config.toml
num_attention_heads = 6
attn_scale = 0.381
init_std_up = 0.043
lr_mult_qkv = 0.5
beta1 = 0.9
train_tokens = 137400000
MLP neurons of a small language model. Each row is named by its layer, matrix (up: input weights) and neuron, and shows model dimensions 0-191. Each number is 500 + 50 x the weight over its row's rms, rounded and kept within 0 to 999. Numbers have three digits each.
After each neuron's rows, "fires after" lists the tokens most often just before its 100 highest values on Wikipedia text that the model never trained on.

L7.up219:426425573409479546453505510438489542444483414528501548495525411488559465509499457578433437543548571479493567498546511577486458541502511412492415451526503545553511545511551564550584511565512491487440528511516536569534469522538522458561542513531382461603499478555544590470508556523513525444571482353475454533511511509521437536534590503486461473557471536395429558434413507408430509471491529517496509463489560502596490510521453539497514586420508509528548582537521549513524526529432509428399388533538528502570521512561441456491525560482471589586464573557434473447448592473536459546
fires after: " n", " N", "n", "at", " on", " th"

L9.up708:553571423510549527384522462438519540477442515525582537497648465413491452458566547611591559567569496513515543532554369435572414518458467432538477488609494488508571554535470482513503548488480476496603455514415497484507521451503572568550476582594452528498478490479461561442558536485442545428510566470466503515576449540556599407493494458484370432484506545560483548451477554472464516498483543450477538501612454493531479495495505508525472516532421593546446595494534561511411496524597450481506459444401517484488520478477482522530521552517540469534415512504476519480537486465521453510
fires after: " s", " m", " o", " S", " M", " f"

L4.up623:462533483546499591453537546484523580519377456508437509522412420534454537480525572492442461494500486420432565453482548476504527497438458472533451501518457567565527504386619540544523500501504506508476445529535538472447409546513519459482596469550488540473463460545546505580525522563496526495525515499370424517636456504414535457495479489510532464508582491510446483498437507454466521475553460502464616438598552537547513513526481516482473502542487450585367504494481515415479477476464547493503457438489487474557573360500487506526485543458470521472610518623548484413554575459408491395
fires after: " re", " dis", "r", ".", " m", " b"

L4.up510:494513494526509509451530599469528489530444512554554503464478479473465601472548655517562514532560510387516502484511421480453457493485491501509498529616349503586549559517524505452441504469455516524603395594512474506454482501549485501447536503543393569508469490486501501571484526579511536478444453497534508441633452564421445520540512541504511493629534526476504504480497497559474416536606456538444560439591498578518507494497380511529541488523477519474421588530560518572507429495428524524532443508504430511459564484525488585543517547503458484451541534540545565552554582567464431434
fires after: "-", ".", " (", "\n\n", " \""

L6.up211:548499506484615556501477547526416516569492508470547478523483551434546449468487480476494570507521439459499458464441546509532550525511558476507382449481465474493564539409533513468531507517551504526502452496427478546522443507551457568526512554535370407520435514508438523515542568461615659464448497395488368487561547544426390565544533498495547509467488523397481578523516480462456479489518527524549536485537479444505522477618524536559468500445510484492463525529502474480465535545601469504421528470487561481496529594490537446466510580489481459477495572495488702493421503585459572484
fires after: " C", " g", " n", " T", " c"

L4.up630:513535397495485497463527542428561503479434521522491431505513534499523525436515535488444452518535373458531553494619541550585477466445537529533418563480478524498496576457511467489452480522477491568459530491489485487459435502561532519469577452602504538535515554443507463637532463406537546528360440438377496464627481443492507487460481532550505534585568582450510549464472534509484540453586429554467480549565487372584511484513496519477480539516595528469559585540397524508466508540557572574429495498461478518506475472419510524529449539502474482463516546575509556477596517512375466465
fires after: " M", " m", " b", " B", "M"

L9.up123:453489380399589509543452523511494513571563536459505516570526543433471519486523537557454546546489471526463609496449450592493468522449457459501433579424467535475505584451488570558548484565478468539464472498429478476466453577416519526511547467607490431530501521516525391587534495550568563398448492488504430431487607504420420478543618541505486560464481545540409483589502548486513545448580534418545564448474551401529542436502560534573525446473559469464464512474527543460448482524551467506512393484481538568447497405520451518514506552465463444566525528498501544532431472582527540500
fires after: " E", " K", " Ch", " e", " C", "K"

L6.up298:515525473451554477506496510436449523430484508534430484548463560499560399477525542509531425463481458467421474542530495511498468542458508469623450448525476464520578538335631492558534582479591516490524494490489487503606501435509364535409521510539462519517486459577508398539506553498422542589461492510493528485473535440532492524515524563589470500459477582496419480494537452535406528454543453435445493498548549407517422525488487468475531517491492452439555552568468547568508483483633479537392463572456430532509558482618477445508540508493464541431450423546482495484604519571478473505
fires after: " P", "pp", "P", "ear", "ade"

L9.up99:513465445549479464487564508502447508558642545553560541525476462457525445551484528602538549530465511477489556420455565465460474484445564431568484504580523432463559585384507554521391475599433580489552466500416536436462456567404453576460548433507475469435495572475431420541471445498429434505424451567426536477536544476487517417509508528514470433501495525545513561551507527449409548512523439449457555490512539535590429501550421426516552467484535552584553462515619582509508500496534458496458440473496401546428486552489535564490491456476498546463445550529560527501498458532561526471
fires after: "g", " G", " g", "v", " Ch", "m"

L6.up526:425480427456466525528496593488464482540581498467491495548495444426557516450469459529487451453501576450524461453436543543552459445491560539644445508536525464473522591390473562519540527540462532464485529543534556443494552514546387601540439479537405498510502509591482421572513515450530519454508436405389497433573482519432520490483491549643472541531528495400543567585553526467422568429468521556507461542525506527519484548497366462467504478427556523530537494541502545511547456586514502479394444496537484533467538454484523535556512533490454447517502532534556655535488492470539554466
fires after: " g", " G", " C", "pp", " P", "G"

L7.up729:561547492553393478442478521444436553418469510456527514541579489490482561527487456548439420540542413425443506460560517540539457492414461502564432514578485484481486604485478509571497443479426486516533620428417543503494542512523538460492477547497466410456407564546428513509531481561588588526537601477472516373526535602403479446510599411489506441516540525503434429602431473454490484544558424513495519495500487534466488469547502461490494515558453463508484482411407507473460436622493549477581459419534487507503463417521465491401496551509481527449553503541464537510441536469523520434
fires after: " D", " O", " ar", " Ar", "ag"

L4.up588:433344525510511515477498437454537464544460479501466500467454542551498609435506490491458499563476421527425532423542483532569501498493474481595445520554442482524510534564594560548491451529524513459545418512478367499491384510465523534470562554523449441538543477544528445516509521537543612543474494544382453437543460438442473518505482446615570463540592529594460500559512525518425522446522455504464511548496486432489556497626506590481511492473554480401461521476522558444527424494571501554463453409503465523450485410506560411521430541428530514537547575532475513577570449525466538497
fires after: " B", " J", " D", " Re", " S", " j"

L7.up36:531477484499517483509603564443567620516478461422469508560520502463491587567532450540547464484493496472500515538533419533502525475458502482526458535552482556534562575444634511510470538519449555518501492553617498439483469546563455546496525571509436483577469472425487521573409480546493519417454535453543538470487501543429530516482431524537463586481571515451492514463519509352478522536550442516424538431597445443463461576518450486508531442514500435513434604430460565459459493516444461550496390402462513564504537518614481536501523536468495478552475581664472591550519459518504464547
fires after: ".", "==", " \"", "\n\n", " (", "==="

L6.up450:549517501509446388479610484466582459497551527492509503552510554429482557520489458516530548458427472481552535465630402526524500517410519467561411566549491454519492540550444519418606504470430481444540464466501517446544493525419505602503471513511507509497560522452514508457527491501447476516538466420527456580560502517419550460553477557545426425542492605515539444428421428457443521466482482530522475578520484508490473579576468536504507596503504457489413568453445495548453493483524533510439479477488535588451470354553555430507396484509549482515603529543413627452450540554547541537
fires after: " st", " St", " S", " ar", " t"

L4.up14:516519456500458496470463437461435526477477498358494512508543560576465517513510529481452462427573429514548522431583426512594465506468546491564358557462447502519494595473485522487453535465499430466474547525529524524485441491541501504524598529525450434531467499550494458497491343513545536550494426482449504540480437443545609487558514435478511470490570539569437533427512408546470470476470422432410540520546501448519573491550374540436484491465484537454508466535471563553437531550405529605532512443444569430500499412535606546533582440525537495512510463579451446555518512447561507451
fires after: " R", " r", "r", " D", "iv", "ac"

L6.up685:523481566365546443486562517456441517572567530488501547540554566379587492570575523509469542411481443502517585469545429460457538464367476448513472534583523533512557542357509551464580546460455436497468459471516492543507528541580501460459552527518491550545490476564514477511486461458482598530507521497467405557486498573440600514541596499446575503503490554387434441518477495435427554500480440511535520452578511481544492513514520512465518507400567431486486463487488522457413576510505495429456477440514541459557550487556424452494468546476498485573495553634419548469541494527428521516
fires after: " N", " n", "N"

L9.up250:478533391531563557473487503428523594506397593484579402493509501540490576500513548576489507595549438429477540566462567485473517505539468465502467551620505547578516614516505423577479435528486413477488449481415438476545482533551528495509614547517486552537557529489451438487452517567495528472400468484509409453576459528493523428575557480515502530531429463563437496460501557412491529438455545499492495436636471449500452436528531522523559554438494510497568423476403590498429502461522429553530445436480565534468619478470481449525546537489514476491478532526478543550462508569467453495
fires after: " M", " as", "em", "im", "om", " m"

L6.up24:517473576416583442508584523523398555510462460476490492527536527488512537452482486502541519524466492482591518412501423575534538471501542518568443522549464516569536581382583529354444465521463487548463522556463491478519351545582531642525544530508393451542448499486482508618489563539524551495501462517545522522500552530504543420574474541525441545497526589512496539526480496503521451507480524488511492547533471454521527564561551488500520530428513368483421514479542460522455478483497502547406458504400584550457532471508552504483507542482401441455531607512472567436446467444471394567
fires after: " T", " p", " R", "t", "p", "c"

L6.up556:510443531529610468434627531407573486512520584503608489503477592480544466463515494537475530515488476480570475426546503504467513460468464445596439508558523453511461519455520612549519486513390509535485465537523521497479536452450514513532454496491384564459508572470492490558466527486476494434483496414531473505630541540408538473449546516492488543539510557586514544587535485475500483456518443531539493523509493510455388600657425474498537460517588490482509497565502519442484611502501497523517483408487434610451421491469525527450431468549483619585500604586548556493486527508515524534
fires after: " the", " G", " g", "|", " by"

L4.up422:402471501519470538449557492481512464470500485516399479491534537479504538555488506521444446443581474495485524431631481530556471455502549456541506593584423466470473592506506525538532500526464493499470494542509489485539542535560512514425454517507376437475466490434491401512532372520551580418416502480391511533575478469414452492455496542556599443521441504530467442434503394500353469512527375455461476543555402366507534488488428489490468502580521592487459577512471624506523479556499489578536499463443489518397488450518490574514525439516487560495510492530491501497510480489446431485
fires after: " D", "r", " L", " S", " s", "ed"

L6.up162:505499484466582497501482617494500518510554483536524504525494476521423569523513504503475416529496456525490459505579550457549487419493590425625449586516473459565485485451464587373435515535507396549529507523556432540592471466561539576545495477534430391480476574521380450486491384484441595515503474480528517448517469549498461522545477482549521467520498511390487440504450538480424493561562481518507569561629434432481417477541464569524482434517528572460537540465517469534537414474432390566531542449454512483530562474492497524505460584403436455605518483540494502517515534544490539457
fires after: " L", " V", "l", " l", "re", "r"

L6.up291:489425532523472514540485550504543439462445572473453444481412487564492519460507592488482469485590473387516541464611501549504515590487525500613538478474480481481477577486570554525543582465501509487600446486557433529520493496528539531521601411454550469492553559435589454528574562520508516630451502468542503383488578417531540555486514519563448559481594608533449495526478511513455445532482477425528460481514467463548573501480414566466541499548430505508424505583505535481501450474453494552503476523505449530478513482492589539503555442393485630532606513510475535629575499461510509473
fires after: "et", "or", "am", "le", "ag", "t"

L4.up515:529465451386476434531591483457542630529477550553502487557491488538525465543504595508503533532510504536515492488630438466476542592420446521487468493548472501577508479506464551506569529443464497471465465483457539581533473573559464522505579575629492544562549543487486525455466504439570578580491505498485490422538411623519576561504545494494481494561539611546345504510466503498528478441511496574451590426514480510491511527603529521516527549392562522390498482518421523481405457537430530483508490525473493511608492493485394491496524556463499535456520573581461508478483536496432544476
fires after: "-", " N", " n", "i", "o"

L6.up664:485483478480522421413502536526529507454488502464442545617479486442522564592484507601541445476570501468517551562506442538552442498518558550488423556599506455442523568444533475562518520479456519460528496563448489481463469602486420475496525555559416455498467501584447460505553482530528570502501495363382520531544555485419503574453606513568524467481452526549499431579449526533433546523522445512476463562538541386602560510495391445492500515553551443628551530464535525446497428503466483492511451428522468538502512427453485554541557535515534476429461512563420525511540499488355519477
fires after: "g", " Q", " Jan", "ag", "ug", " Al"

L4.up5:559511518469503518437579520434474505535434480523499499537520442475491559496512546497507496589450602497519506490465515601537420491465464466489489594487456514529537656490491504523538520520495493496562530582467561524509486523483359484425455482509509544554525515449452514567433578551634543497438503463526427428499488431478453554534527502568435580528566504450398453518444379391480483471495519460492615416464471538500411536587521482511426475545474533457501488459472519510489491569469490563520387541500434571536500500562480554544521644402523553476562546516553505594465556532499455546
fires after: "1", "3", "2", "0", "6", "4"

L9.up696:537489485462441471441627533416524572494483468623554525499586577493500485499484558560493419556556344501507592540634451503542511489467524491536504494531474558622522671480496524496465535597413480557535478494558557527463543544490555518580557618485469517504523468503533456557548507453507547509535548478472483554566455506465488540468483498490421514564467620561481541507407530430493537436450557513520536511543491454559440532455485482565496542528531457542494522464448492546471511478563499529505530496494552524522472479461416419461422641440477527462485500555481572428495478451514502569
fires after: " s", " m", " S", " M", " N", "s"

L7.up705:358506528470513548459540466406459494498443500439501359556488478520513564561484513550471509466534497528577425538517439624583495492516551511613385495525478525492559487485472586485513522572469545586487526547452476459495411497465462503460505466528478493592449588450446440606505499608481531468408426395534446505511493524474452460505536465596436450605552519467507521490440571549486521498478568536504507508466427487502486489581496550424494517486542490470492499489501510515501539411478402493505395505417476546556485416468526595571471512487539522509587515433458533593428532490562563471
fires after: " th", " b", "b", "h", "er"

L6.up329:545485517509448510465521561488555559505542486533480463528489546532492418510484561544542473462409509488540483415519451512445527563428527458470466626526521513534478509480455573417618642470403561523446428512604413469455455526492435600596516583514480472516464491506537527499508500533536515496530534518396470504512578453406489506575579485519400466497550567552510435447513407519486422434466477428500471533487585468541556551530473534518546524407492392527448584472482461513456546533492598478542485516541545516462460344583567483469446487529451445513588516540463560477494534544484510503
fires after: " st", " con", "st", " ex", " St", "re"

L8.up759:549515480505466446471428559434489553559500424530483466489471495576379529536498508498615439493480480482415451470543458478546521465497513515515481562528476432535637493502413512441482554545536454431494496564511528514573484584510388483523560475523376513583443469430439440492497451578528467471527438462499439544592478528491404420476540484543494489398506496478475422427415468435446501458576459465482562526494517507587545432538550596494524505517436480481536628490415469530541497504444486567405432532479556458461573413541526546465420525469461453547499564575458519457563520488527509436
fires after: " l", "r", " v", " r", "l"

L4.up6:463522496459409523549484549452585513564526479553470413539493537510513536552449537579531463522478395485469571408534483538566608502477487473514484543472453455483474531528545570446546526465466442456574410507497440394549536508527534579513528487540467477509473387569505455466537424567556536510516486446521457480523570454434455570520529602482517458529564506486418432517440429463446504442413537588542488467508555419567588510517422443492501518465462443611431539404495528479437544593563581449525440484460499437423461460570478450468523557528451463579602550555465551461460481534464545532
fires after: " tr", " st", " St", " im", " D"

L8.up270:477519471476506554525477514485525527546577438456365431411536485521444509427549514453516527500453609509547355482569432531523431539481483456552481506584516507640597504462565544499442573552492441499473466489490491551555528564543464473488548486516532572517473437491482460438429422596514534512545446493403461383633486525524525399535525431558443378473556522526509487382543496526389542490459517475428517549463452530550550501546448502458378434402459507576483534479512495488515487518458501534474522486488561571475495441496529550494540520491453476561488515561465530466525520444544529479
fires after: " re", " th", "re", " r", "m", " Re"

L8.up545:439493469520487469570571527521562511545576431514421467563543547391458490515541568543569386522458567431593538508540408473478551444499499410469500476555489496557546511448546532456475602428406555503556506507523430507473507470488480496520499573460502555454554580465456535507455505533533605551438438492499516484587539547542509446583471477496550509479554606522518524507501512455405441478538472572472546433533484526549478505484540586588549522549429485480507540484605506507498493457453384549439447435408444613458448513553442502558448521483461488522495488559483555530551617566525454402
fires after: ".", ",", " (", " and"

L6.up481:518534552459419504457520537487438562550450504520522539497433428553498555453485534465490360507526363450550566498566443580478490466430418549526413490585564475521483502415505542553481478534423449413482459504478521489456531486506510500460500497521447455472412506588556514495468510463511532416515491471434407532542506593453437595500563457513577502514434464503450386555491416439501510553531487469427538468538575465498441517564421500477494528529552501528435494456503471400388472524521444430547508388574445481513544531556488506449572511432530529540504550607504486521574545515550517373
fires after: " al", "S", " D", " Al", "an", " Z"

L4.up271:521556462546481475440609425415545519553439518471478547552563512402475560586536485497516492566605518530534530517538459573623474453426529508634453533583500410451541554496574499508497532530458543488500545530514520561477473608445430513473486529523504525480446530475491523514590478526503525492464433394447488494611442545442585489509552537551565495523555558499428539552455461515358495510458531504459527572528502490493521548531474511421482463556562520511466525511451489499432520445587436530462462521407415523494493470420506478619443523456540471527594505498529636499555526524539452569
fires after: " B", " M", " b", " m", " h", "B"

L4.up426:549493482503402441542512542529455654505468526520467514454571472459499559542527571481485457470535365467459490466509408482529523554425569391493427575551429558506509576364487592445537492436539535482531465481482517475439479451672530436461553474550480520474380502495442520505509430561526495437559507459509462487500540553501517552533539447524504504433514569534439481531483419469485488529448448507543521473538480479539523519513505528584454534489417428466549463450520421532539534573489611523558485451519480460565503371564532582424488538460532559516486538626525456495495468494512463481
fires after: "-", " Ar", " ar", " ", " R", "r"

L4.up678:476438520472474515488460456474478508551468458537494447517521537389550557528448458501485451562506536460509544496480513563534443513477496493651452490534405492529528539407558556495557462492392490490489496559385382485504485556497491635445488517527389479488489563513442347542567494490535603486505479478511470457492510509372521540586549436628505473542496464470533495576518585512439495517475459586467516507449521454578487581496442595458464482544533450471478523478610443388526446536502506429540414453491486472409504456544521480458449538545500516448494471583553574519500452488528527507
fires after: "ag", "b", "az", " j", " J", "ub"

L8.up735:476498546515521528525448579504544561503589516579462452430452479515405518516647514460535458438497565553515440522530506513577509571454546495523469488541503476566533453445479586472503513452504520466591446598461407482556546518481481539615549520537407541416549494518371494523482391543473484563497441439464549519521550478452436471555495464543446505504514501458566430492489441536413551460524468457410569491589488557558543557492540508446545486485498478565471606462554508552491402480446480536473493548456506418530485413484563561541421608414598481542512432509538499552512492499544514585
fires after: "v", "l", " r", "re", "p"

L6.up99:446470507490570540430514541483539594501509575449516475547484483493543528542559531578487504540462380503450513464519509559510447496410493393656421532476484525551521611474578527423477523459525527582549478548525475493609525491534508467493493470581422526457477449575502460533504482533457549460486442494471503456490494457470471568532517561545562521526519649457444484556526467519428436433620458498408600555560438538488415582507474443466556495411519459443494558468469523558394487535539472501465517512475451453514520519532499457513612537510442459567507421513464547494593592511504418512
fires after: " p", " P", "P", "C", ".", " U"

L8.up711:471538462549441520385543511530531550463506567448527440544479562486543513552467499535454482415456482462536419477545484488486529497393527489559466504547417489463457623531574610470468533465485427592535488468551581478398431483522449526497492445505453519499526459498488543461571448499627542452503454448504458551561469535523518423559523389471477419588510493499522445432350466429532455447640561562442531558539482477470443531601511461509485537423503545547420531471485538514509523505476503504516523450495595508480473446561520434534468478473449470568511566552356488452497531496469482557
fires after: " s", " S", " st", " tr", " n"

L4.up74:500520521487556561494504543512584553545455496507440509437472443474517623536580492510483495521493538369496495452535479461540486522411567448556459464644493526546591571454496548492552515432585485489598518557529516475496435577530510520572578506492498529460441511566467500571529483480480575490559545434524485465534507469387483590478459436517516518475464515508409419444485407428503523488541453438536550505481487494474498533589478589525463556525478462539410547416527535433476507546489477548537342445407425449455583477545529551504519597465473520511496488592533493497609568420509510526
fires after: " al", "-", " \"", " re", " dis", ".\n\n"

L8.up459:453472537469527485479508513358472459549478469543514433533513572480541432539486524540548503495477521493539483459491504518459521536464491503505471550444448558496608613433480530480454539539491445473499401609458427495521492504516485556462566438496419557604455412453474439591523541529592522430454516503558429473625503446425442484601520441516513531482531533379440495531523477511478476559470560401508470465578537497618413515518510526498526432486498442525486510534363538589534522511578559495446504449368498511517494422569484572529553516530473466483508591485463576537467536575484471457
fires after: " T", " Th", " e", " t", " J"

L8.up740:446445527566531535421501407429554520477470547582514494467430542478454520447543548548480437477531410449557523418570501487538579524466509423493547550592498459551559541497570521518551527487476461424497540583404438514486497502450485651429557496559444505559440557524458474514607455453546512528512492466524476403539472440483585529557530460520467407567483481566458494565482508576402573517522470498432446561521520471549508522470396543497504512536488576565521490439533531489359511515560507478405467460465512533418499469454411454541543515531550446409461510587468527588517525429529521469
fires after: "ag", "m", "az", " as", "as"

L4.up662:436393504505487486508488510480393483432551479460470466535523477476558568539577479536475474422541542478546452445453522559481472467476483414644462540545486441443580534406566520450579555404550397507519517491456478547552493540564412563525498546518347476470493473501429439555485562427502539536527451406535441458439534419413495533572520536557404481530458504468549460425534568494489531542499433545460484520509487531522492537509502483404438460527616558450565517519538567457509538538518458443493471461573477535517529526547530521494597499497399538411499478513526504509536516565621443468
fires after: " g", " G", "pp", "id", " P"

L9.up251:506580504477471459528561509492643456508414520597504454534532531500501520421594615524452545536556473437491591422526478473553533601502451478500454537538420556599500465483485470541427548546455441460534509473465447446577497478482434565512584483506497567508553485464434480502532504490437599502492493580499484404560494538495499458505566566578417498520470542497479397551516541468409541469472553444504480543598526406572479554507409520593531446458447565537521460492476462524412483490571529503463527493403475557469450424549482446583536555478540432519473502593512546539522551592459522467
fires after: " m", "em", " M", "on", "le", "in"

L7.up577:452531534459455465511571535402456639494385475469582514535493602489462590598496515540494536531533451477489433517620486439478431527483488421559480502593492575545502507503552499480565522493523482554485514468498547488596545591541490478509584529504454392551476498428515521501429533559492550558534419449497484517485426581514447579519618531501566418620499507406432525459526567500485417521513499499499479512512557507485391537578543528436497491436547508410564531525408510456469493481512390453453483444459569504536486458581462491551443531529538494494465599487512553506493519564468502546
fires after: " n", ":", "b", " d", " N", "n"

L8.up655:561531414475534493438598419426547481476614472511541415492495504554529490493397485514569426432459485470577520504510485598497430470460565498582416505607424504477582648467498548489538573583447526439529553499479555460452427478505565504490555390488394443472497507510484489442492483443479514467499489498499503535500486505416484495556529516519474467585500461501540551526483500519463450505535509500389518506453482563608491486510457474437446476595542528598341500497544568542395476514445487428476489448503437454487575445570576478497546531470514532479539529483569556456466506528574517547
fires after: " s", " g", "g", "ain", "ing"

L7.up615:429524524509446428454555624464573546455531493508500496483474611474509517466485510489515499439514405537546442443542468584529455589418481507525430523454484447461560498466552544583508476480488518484522564480475553530595487472593472516503551559551479470521486476458502511577412534470547624466461476404438412442509593459514536467526525479484491501588514520438474525467481510586539554471492523472587550418491467496506482457575422532526597555484436424518524466524398570537452454492519467448446537403488494550595487422489418501566450475473583477629571562497449536487388543552535522459
fires after: " T", " Y", " H"

L8.up742:454550492565476510456553485466478509446595462468626576545503569483582585525497525530580615464473548527549388397423474505439481519455555423532471475524486438495541536464553630411535547462505454489543468541560464508453502561422480535528573500506476616441514507462525491596549504474466447477475492426515446483532461476424431527555607507501443549517534551510526524527473508427505511439540495485456513475472445504628506519531485478564443563495527552457509512549560467462428495498427397443496509509576593475408534464522520549555560446497519464460513459522503648431452515550546478560
fires after: " g", " G", "rit", "-", " the"

L4.up528:461491502520543487418618446433542542487490593558495455554437488461581538487450551567497427563523537481499510486498505613575501443486450456522461508588480520554546596486583509472436492488468435437547548526431475476457395542514438618471493483468504517457519492425531370486467479509462523389502483480480444494654457485469516472511531528553445519545534486535517401550437523555479521508557473499446477594509465449612505518522453504519508545469535469551425511439550509532470467508551473377423472510432443521361513505403448415486416507463494488545431501537466524533597476456511552517
fires after: " m", " s", " S", " M", "b", "ub"

L6.up670:513456552396507471490481520466465510464423543511568457534540557533472468564548495505512513567513515525514551493563427563483478517455549408484482535522465592462543529437465554409452489543424428515485486470361522441600507518560525661454598522550414444547470507534447537574590419468562541426541556438529428498456496477430432518477560524481460487521547465467526519547466434528491523504488406479574497473545538525434420466478553526555484509457551419486428535478425497519430491586561514539378506431526533537424488506582472549462431604476480513513557555505432566471413456495475533474
fires after: " T", "c", " C", " K", "T", " J"

L8.up199:449533567489502551499450515510538546411562439517555458540544627516445426454526515535563462527489527520542422439526512565477555622431483500531476534440535511565519523447511525484465613476510535444510475493501518515533513465558431561536525599532510570547539447466424449583435565479507513551469451397541418530484543432499516487460541468541459576523529538469514451532530565568467520430519489423415514429488605539541470506555544485628555527412499443509482430532417490465508458453540492386455511508570535513592481389559408512524561514503484419473503521591463503527420567568470553562
fires after: "le", " Y", "y", " A", " T"

L4.up414:463512442447455548485537504478532486539567502420506447512534499443628506474476542492423562469568483492492627480483514504533483475418518514469499467476464466489551682502461461558500506463503514495418478556370470577487497607509511580484571582479516464536492510487547444567527519484486545498377432445417528506599483467529481489510502521486444474452599478533450545546437402455505542485513463486515596515525478449578612486508394503501529503596534438537470434433483572497490550542556526483476526571459509525465496399525597494497464480499435448513501530609517619500502470566433563548
fires after: " C", " Ch", " M", " m", " cl"

L6.up666:440485459492403496536414538453566561524491525447519490491540501593507521545461603608517451503545461498576575520525419461511529537502526481552499606521553494495451488454466564527531507505412413448508456512519556504578508569558493491484544530464501456512402538537466391503513468559442528513531453453486413471522534505458502548491518503565463497518490576571547426551363435465458478506495452501492412519461483452475461512465413500374572461588514535560565562425486596439452461458433496555526441492524469480461539510500472511483517532348539545552514509651531498457511585441553597483
fires after: " Al", ".", "r", " al", "g"

L9.up165:483437560430526438536576495554476584506533461465502410425509499472471477442550494494449590599521551504484586515507459478477557548481437462477426472520513572489518559416491504481486558514488440411458624480527466457433431624389410579552557541488499418518413467411463489509465485422528464487507478447535464501527489530438449453509478503469511517473545555497428439525450473387449400493568443511458558450513476414526527559562546480448497476543462594508592472506456490465469485492433498594488391390455525517520484477547582467519436595469527398448531541450484450507540527490500494454
fires after: "\n", "u", " Mar", "6", "12", "0"

L8.up101:464515449511418547520523482514512546430591544477532474481536565507533428561484489560543578525448525428479481472485374513466447501485529437523498423568563439458617539422429619444435539521363527536521508520505522474471458647470482561584481494515368460463558442497429484573509493480498467554550540437509527517497587523490438500496524529522431473500424478451461531547492516489458486510553548522488497447487510642603401437469473469452528591474539465530478583481528552514528530501499502518352434467498506505459543433535583522515494504507487486506539517592550611455485478565525475534
fires after: " g", " G", "G", "ing", "y"

L7.up582:409546417477520508479598514421558546503463506487619530496509563482400506490600523501435456445465547520532438538582476602538533471451474406618412562518416465571557493526539570426520551527489491511454458605504441405539521514462412502441446514564545603476453465528599552528460446589547533465514485530514475491569547518507482388500519524591468424571524583541508497446438564490411482509538532478470464506553540558546504547544518602471458537495415479500495507467448438521500590465480514507512485539390500429455501483503484543453509538494466455494590526506469535506557499508584554448
fires after: " w", " b", " re", "s", "H", " th"

L9.up175:464509436508436589479469563548556480536547626571478442480503443479539491497557493502483551401531514468514485524504555412583517498511604457475417558525443513540476558472565522521502466483436556466495436490479484372509440428477488495467538424574478568396580507546471475555591530552422514528438531447486525496486581521514519400555485426520524538540518463465435398420515496536490556549522628469434484509630466505607516505474494512479527391522419559540514549469525537532542486476458482614499523474494488402478526458458502540532553516389564493361479459473527476522474522460503526467
fires after: "–", "v", "f", "av", "p", "ep"

L7.up546:528560464468510526527437568444468530522425542477465539527406464507495509505538586552476524530517513530441421518522497448513395448519461416530420551465545483513531512484551574447436618475575421473446453497431459439537561578526488476449490482628441551483495464570457456522425436514423497445486472461488494438493443559517398536564549459542564481447472559578363493388533486522484450389473515486450546455513546437452484615499454470376452532413531476459503513494562538517483571493476528554449547511448456452537590415497496527439540491461418551505477490480550515544577516483578447504
fires after: "res", "ow", "n", "ra", "all", "un"

L6.up354:467478568481567511434477504517370510531472515422447444532419529449500514444432465509513559561489408472522547467519519506464413479546468531574442605592407542434524603451460520481462484552431504438498521516471442488590462571650578580478458495552465468534492504570491494589474508485504575439439492479476488455456451500412466492454457489504482539478432511536511583532444548440461463506482360443536514506573454481473480477546555564487523485435532483555497449482409477447471568438501449495511446415555455622518513444574557586511441542505437508524578634491497526501496490542492514520
fires after: " C", " c", " K", " T"